{
  "num_hidden_layers": 13,
  "hidden_size": 384,
  "num_attention_heads": 6,
  "num_key_value_heads": 6,
  "head_dim": 64,
  "intermediate_size": 1536,
  "vocab_size": 4096,
  "hidden_act": "gelu",
  "norm": "layernorm",
  "norm_place": "pre",
  "norm_eps": 1e-05,
  "positions": "learned",
  "qk_norm": false,
  "attn_scale": 0.125,
  "bias": "none",
  "tie_word_embeddings": false,
  "parallel_block": false,
  "init": "normal",
  "init_std_qkv": 0.0176,
  "init_std_o": 0.00345,
  "init_std_up": 0.0176,
  "init_std_down": 0.00345,
  "init_out_by_depth": true,
  "optimizer": "muon",
  "learning_rate": 0.0102,
  "lr_mult_o": 1.03,
  "lr_mult_down": 3.0,
  "beta1": 0.93,
  "lr_head": 0.00564,
  "max_grad_norm": 2.0,
  "warmup_steps": 200,
  "schedule": "wsd",
  "decay_fraction": 0.804,
  "decay_shape": "linear",
  "final_lr_fraction": 0.0,
  "batch_tokens": 65536,
  "max_seq_len": 1024,
  "doc_mask": true,
  "train_tokens": 367100000,
  "max_steps": 5602,
  "dataset": "wikipedia_en"
}
MLP neurons of a small language model. Each row is named by its layer, matrix (down: output weights) and neuron, and shows model dimensions 48-175. Each number is 200 + 40 x the weight over its row's rms, rounded and kept within 0 to 999.
After each neuron's rows, "raises" lists the tokens whose logits its output raises most directly, leaving later layers aside.

L2.down363,214,235,223,149,193,159,168,195,222,169,172,113,163,174,145,146,245,202,224,239,180,203,223,207,241,213,171,194,175,220,182,212,163,127,242,206,246,177,239,162,232,229,184,145,208,176,193,252,281,189,185,132,179,213,201,177,188,213,152,209,222,264,173,158,242,178,213,168,251,226,206,175,168,192,238,184,227,227,188,127,223,207,210,282,230,184,251,190,191,217,258,169,198,144,247,136,236,229,313,147,209,153,182,290,196,74,185,217,183,244,186,186,260,301,136,192,266,149,185,296,213,201,191,205,146,175,252,150
raises: "In", "===", "During", "==", "|"

L2.down88,217,202,256,131,183,245,227,190,200,220,199,167,202,231,169,245,203,188,238,198,188,176,166,236,226,137,215,141,205,194,234,165,156,184,236,137,195,202,182,171,238,291,228,245,161,205,160,226,263,192,162,190,188,237,199,209,156,214,197,187,270,303,200,214,316,194,177,153,198,258,198,190,179,141,242,213,322,242,227,168,233,213,173,217,188,185,85,179,233,285,220,220,186,210,194,232,183,251,217,140,186,185,198,197,178,153,220,261,241,177,178,257,289,207,242,156,212,227,240,185,214,225,189,199,196,127,258,132
raises: "|", "Ch", "During", "After", "==="

L2.down994,207,138,172,78,234,204,168,158,206,189,143,139,121,189,205,208,228,203,197,290,189,173,184,183,189,97,218,230,269,216,230,175,228,151,209,172,184,213,154,170,266,220,159,271,148,179,226,284,228,219,161,154,160,277,132,245,185,153,164,208,218,270,144,195,248,197,210,159,294,222,212,196,153,180,308,151,270,249,217,173,219,137,268,146,146,187,173,223,203,279,245,178,168,171,219,140,230,206,173,109,217,151,228,300,239,112,164,216,226,148,169,243,227,184,275,268,203,267,174,242,238,239,178,217,195,117,196,232
raises: "|", "===", "-", "==", "Pro"

L2.down440,178,143,206,235,218,216,172,210,175,248,265,186,208,163,144,213,134,202,207,123,178,211,274,175,229,247,232,225,131,160,260,188,159,215,196,224,278,243,160,235,161,147,238,247,202,187,179,227,245,230,276,222,191,178,191,224,235,203,228,253,228,180,116,213,170,182,248,220,192,309,180,215,207,180,229,165,234,194,160,185,184,233,104,241,202,195,183,247,238,246,261,219,243,120,276,195,207,199,227,214,166,252,284,182,162,187,148,213,201,163,171,210,259,231,224,173,270,239,195,144,171,180,235,177,240,163,229,244
raises: "AS", "RA", "SP", "NA", "P"

L2.down1231,152,229,141,114,165,215,239,191,183,254,308,170,241,252,198,192,253,196,189,171,185,233,203,205,198,154,211,189,203,316,154,234,245,278,245,206,247,194,214,163,210,174,193,145,169,98,174,222,237,227,269,143,228,169,204,224,157,200,198,245,134,151,162,250,261,181,158,215,155,186,154,188,185,216,215,197,174,200,183,149,211,271,204,222,243,218,212,209,166,226,213,134,243,167,227,128,216,175,270,174,217,203,203,201,217,168,220,202,153,241,183,150,154,275,148,219,229,237,211,220,232,205,232,175,150,179,171,160
raises: " There", " They", " However", " After", " In"

L4.down1315,168,265,263,191,192,177,228,197,221,199,155,201,123,222,197,134,281,158,233,191,164,222,257,221,166,269,167,228,220,215,215,147,179,191,168,227,214,236,181,206,259,212,220,195,99,213,181,243,211,220,283,187,147,205,311,191,224,187,256,217,260,128,181,226,252,208,287,235,187,209,253,228,147,147,158,239,134,177,218,239,196,276,191,180,224,235,191,233,144,235,207,231,187,196,235,166,132,288,199,162,200,171,210,249,115,167,202,227,135,229,186,201,234,205,193,124,189,252,237,188,291,199,168,252,233,190,145,291
raises: " tournament", " team", " Team", " teams", " players"

L2.down861,200,145,209,215,174,279,135,233,204,250,251,241,169,196,229,225,184,152,183,149,196,185,190,215,142,172,255,227,187,179,246,221,261,178,184,214,243,184,179,259,164,159,247,104,146,220,282,156,167,217,200,243,199,117,237,134,199,137,219,201,257,229,199,137,217,157,203,220,185,123,168,276,211,240,161,182,274,188,262,124,236,220,213,145,178,122,209,206,179,237,170,158,155,233,227,251,145,215,235,246,279,246,139,174,154,194,213,216,237,181,229,225,196,130,216,197,205,184,224,274,154,252,190,171,212,198,177,185
raises: " although", " which", " while", " including", " then"

L2.down112,182,231,288,191,232,240,168,206,177,196,146,164,199,225,130,178,217,147,173,268,195,159,160,221,212,162,174,162,180,214,290,172,235,164,199,214,242,164,172,154,166,199,261,171,170,185,203,232,225,183,156,181,226,202,148,211,183,230,157,117,223,198,131,225,223,163,200,134,252,237,223,159,149,213,252,215,278,216,173,198,255,198,158,186,206,189,185,169,194,250,221,180,178,187,205,245,208,228,244,190,164,102,170,298,232,145,220,183,207,204,216,223,265,195,197,156,199,210,187,235,235,208,148,205,168,187,216,164
raises: "====", "==", "|", "===", "The"

L2.down230,240,189,104,184,226,247,185,173,218,163,196,226,209,228,234,131,162,177,217,248,227,182,196,151,212,249,208,172,192,268,269,276,221,231,170,227,203,103,203,189,202,304,255,195,213,221,181,192,226,211,212,199,192,227,160,154,171,219,207,220,155,177,250,151,295,231,229,320,210,215,206,238,234,168,218,220,216,277,241,305,217,204,161,175,176,163,269,209,166,197,179,297,212,190,162,123,196,238,197,248,122,170,176,209,150,227,130,180,193,190,294,227,198,150,240,197,216,160,248,126,225,211,208,188,174,219,166,177
raises: "9", "8", "10", "6", "7"

L4.down1035,170,264,143,228,184,187,166,103,176,208,236,173,234,183,227,239,165,150,197,228,230,198,290,161,191,245,223,199,185,253,214,244,207,192,253,222,222,259,196,165,241,182,233,190,219,91,190,217,225,252,201,216,197,180,168,288,153,261,212,214,242,149,192,283,194,201,98,225,188,269,134,197,155,216,218,88,186,192,155,160,181,164,254,237,154,224,255,206,164,217,167,200,218,189,233,114,178,212,225,218,268,196,167,264,200,143,173,313,192,177,179,163,212,216,158,229,238,184,204,210,205,213,194,151,239,210,194,217
raises: " However", " There", " According", " These", " His"

L2.down529,177,197,244,211,214,146,124,192,195,193,213,123,192,205,193,204,179,113,276,253,239,179,194,169,189,201,169,256,254,286,251,164,195,184,227,224,250,134,287,148,193,229,179,101,213,141,227,185,173,255,261,160,184,268,220,246,126,217,169,219,250,214,212,269,164,232,203,231,224,142,222,181,173,254,240,244,127,185,233,194,223,179,201,155,181,203,233,191,186,249,199,227,215,197,126,217,216,228,228,265,181,188,186,197,206,261,164,175,210,191,177,230,147,158,204,190,169,295,160,154,146,182,247,215,238,139,151,231
raises: "0", "9", "7", "8", "6"

L2.down507,253,251,124,167,229,173,262,151,209,231,235,184,266,221,216,183,217,196,239,198,225,243,161,204,191,207,199,271,235,239,221,242,85,217,200,232,295,169,140,190,218,170,258,177,232,193,215,175,231,235,209,210,186,179,170,195,145,194,198,203,257,139,153,223,244,309,167,319,249,173,206,208,164,197,181,197,192,208,235,158,204,146,133,209,218,166,177,177,139,230,193,204,190,203,189,95,183,209,271,253,214,187,142,188,146,160,147,283,189,231,289,218,131,148,260,154,148,236,231,141,196,224,232,176,204,193,219,165
raises: "5", "4", "7", "3", "6"

L6.down1488,170,206,223,203,221,206,254,202,182,186,204,190,159,165,215,137,235,152,216,221,179,180,258,241,142,250,185,212,217,188,180,197,180,177,172,237,240,193,227,202,187,224,219,191,208,228,212,172,290,227,294,204,249,185,207,199,200,243,280,193,268,160,179,179,188,196,273,236,202,150,205,217,124,212,196,222,160,245,155,222,149,281,204,146,161,235,196,184,151,225,193,227,179,250,239,209,147,245,191,158,221,133,171,252,141,157,190,182,136,212,167,159,272,202,181,171,200,238,180,129,271,210,184,275,303,127,153,262
raises: " goals", " players", " teams", " Team", " Player"

L2.down641,223,318,216,208,178,218,202,183,185,280,163,229,192,151,209,168,164,188,213,228,216,170,199,188,200,169,184,178,167,188,109,196,228,211,158,222,173,190,187,175,244,232,227,153,268,161,225,218,214,200,173,196,181,156,251,228,162,243,158,220,155,283,147,228,218,199,191,214,180,291,175,176,252,279,220,173,179,192,168,240,176,171,259,143,227,272,187,295,267,207,241,222,178,194,166,169,206,248,239,186,213,179,245,155,300,161,192,205,212,211,204,217,222,224,210,126,209,217,197,230,187,175,206,227,190,240,150,172
raises: "aced", "ays", "aces", "acing", "ateg"

L2.down1217,179,157,202,255,204,232,166,127,257,228,261,249,204,206,172,102,196,286,130,232,273,201,154,128,178,192,133,207,151,216,176,192,196,202,177,224,198,186,142,267,219,147,198,147,229,166,268,205,219,147,143,171,194,184,184,177,185,221,173,222,195,173,224,254,177,154,245,203,231,147,177,239,188,180,223,200,278,231,167,136,213,216,173,165,116,172,170,272,212,144,177,230,202,203,237,259,164,165,173,223,221,273,146,135,146,227,270,203,190,169,231,227,245,211,289,222,253,132,189,273,172,210,129,158,252,176,130,129
raises: " but", " where", " whose", " which", " including"

L4.down1137,236,138,191,246,186,168,228,196,224,218,299,168,197,208,189,232,181,227,278,203,321,161,170,184,211,193,211,167,137,217,234,172,173,189,136,210,163,188,187,165,126,166,180,208,157,282,249,231,140,230,168,193,234,202,181,134,190,215,206,184,209,166,234,105,132,244,209,255,152,165,239,208,267,185,135,195,240,188,162,121,222,237,198,131,222,179,182,246,188,162,191,286,135,258,219,244,153,150,174,181,195,285,191,209,220,224,231,198,200,210,217,145,168,170,218,237,274,144,172,328,150,177,170,185,238,137,173,221
raises: " but", " although", " which", " including", " however"

L2.down257,212,236,230,156,246,173,206,224,234,143,291,172,210,202,219,164,133,179,211,283,252,177,153,231,179,184,172,261,127,184,199,256,181,228,229,223,211,240,227,167,226,124,240,267,214,158,179,164,189,190,173,201,244,209,169,241,192,206,181,210,217,172,236,226,204,194,272,163,242,262,247,180,178,173,156,192,206,119,218,159,175,233,166,232,221,243,223,253,208,154,217,213,239,228,191,184,194,167,246,233,268,188,201,175,199,165,92,238,152,234,206,226,235,217,241,178,240,315,83,183,177,135,155,193,205,210,194,173
raises: ")", "):", ".)", "ause", ")."

L4.down32,222,235,209,136,190,196,217,134,298,266,163,160,163,137,140,178,181,203,161,243,165,194,178,276,202,231,111,223,227,192,236,179,149,165,178,227,159,239,231,171,251,197,190,213,187,193,253,227,171,212,115,200,149,202,187,185,144,192,219,183,203,281,149,205,152,222,250,162,258,216,197,196,113,158,228,227,224,234,203,139,226,201,245,225,274,259,204,131,248,247,162,227,196,246,247,204,177,220,190,96,125,184,241,214,241,105,176,234,227,156,185,223,208,201,214,136,196,193,231,243,150,197,205,154,168,182,261,164
raises: "|---|---|---|---", "|---|---|---|---|---|---|\n", "|", "===", "|---|---|---|---|---|\n"

L2.down314,183,277,89,178,210,197,209,210,255,144,207,203,219,172,235,220,169,218,212,201,207,179,218,174,130,196,258,174,163,265,230,277,149,199,208,239,242,151,160,255,251,201,268,204,222,269,287,196,224,208,218,200,207,195,159,158,177,171,161,154,189,183,161,152,264,310,222,348,246,113,266,158,173,269,218,136,127,204,268,207,237,206,185,181,196,179,163,182,174,239,204,182,215,197,170,117,141,242,259,258,185,218,157,154,168,165,167,262,201,234,298,230,156,171,243,160,226,247,209,205,223,247,173,158,232,186,187,198
raises: "7", "3", "5", "8", "4"

L2.down16,237,202,215,180,301,159,135,216,265,253,141,160,165,177,161,117,193,172,211,244,173,185,190,161,242,182,159,250,219,219,222,182,188,177,196,204,209,200,203,169,179,192,96,153,165,233,261,177,240,208,220,183,207,228,228,218,221,220,227,162,235,235,265,170,216,170,242,186,232,263,237,190,104,183,250,159,246,236,226,102,247,208,183,220,213,195,255,170,202,206,255,286,162,259,234,156,194,262,305,150,168,156,247,229,223,204,175,258,203,180,247,278,256,246,232,201,193,246,216,220,177,180,219,187,188,200,240,123
raises: "|", "===", "Al", "Ch", "Ar"

L2.down286,291,234,194,149,202,269,174,219,145,254,193,229,174,187,197,223,179,168,238,225,180,225,150,233,247,170,215,175,141,143,180,163,116,234,228,223,172,293,188,179,193,112,270,145,227,208,233,193,236,237,158,195,291,182,190,208,157,192,211,228,259,164,184,224,164,215,193,176,270,166,217,189,206,211,196,191,209,188,243,171,193,163,241,200,244,162,188,267,132,125,166,166,194,220,180,196,141,174,195,165,231,188,164,237,226,282,119,184,207,172,141,127,207,211,199,202,241,254,195,145,201,184,208,163,267,206,179,214
raises: "]", ".)", " ===\n", "===\n", ")"

L2.down167,187,211,260,139,194,238,220,197,173,313,211,154,201,227,139,228,204,168,176,250,166,197,132,145,262,195,177,189,200,203,185,224,200,156,225,223,233,201,187,162,231,203,196,217,176,215,223,237,254,223,141,173,266,254,170,147,235,258,135,222,197,253,191,186,254,161,269,136,211,243,206,119,163,156,240,189,286,181,265,147,256,198,243,234,188,176,154,216,153,276,233,216,211,233,178,173,161,215,241,146,222,115,187,235,195,158,192,190,246,167,170,271,265,215,234,125,301,203,204,197,241,191,230,180,212,178,174,189
raises: "|", "\"", "==", "-", "|---|---|---|\n"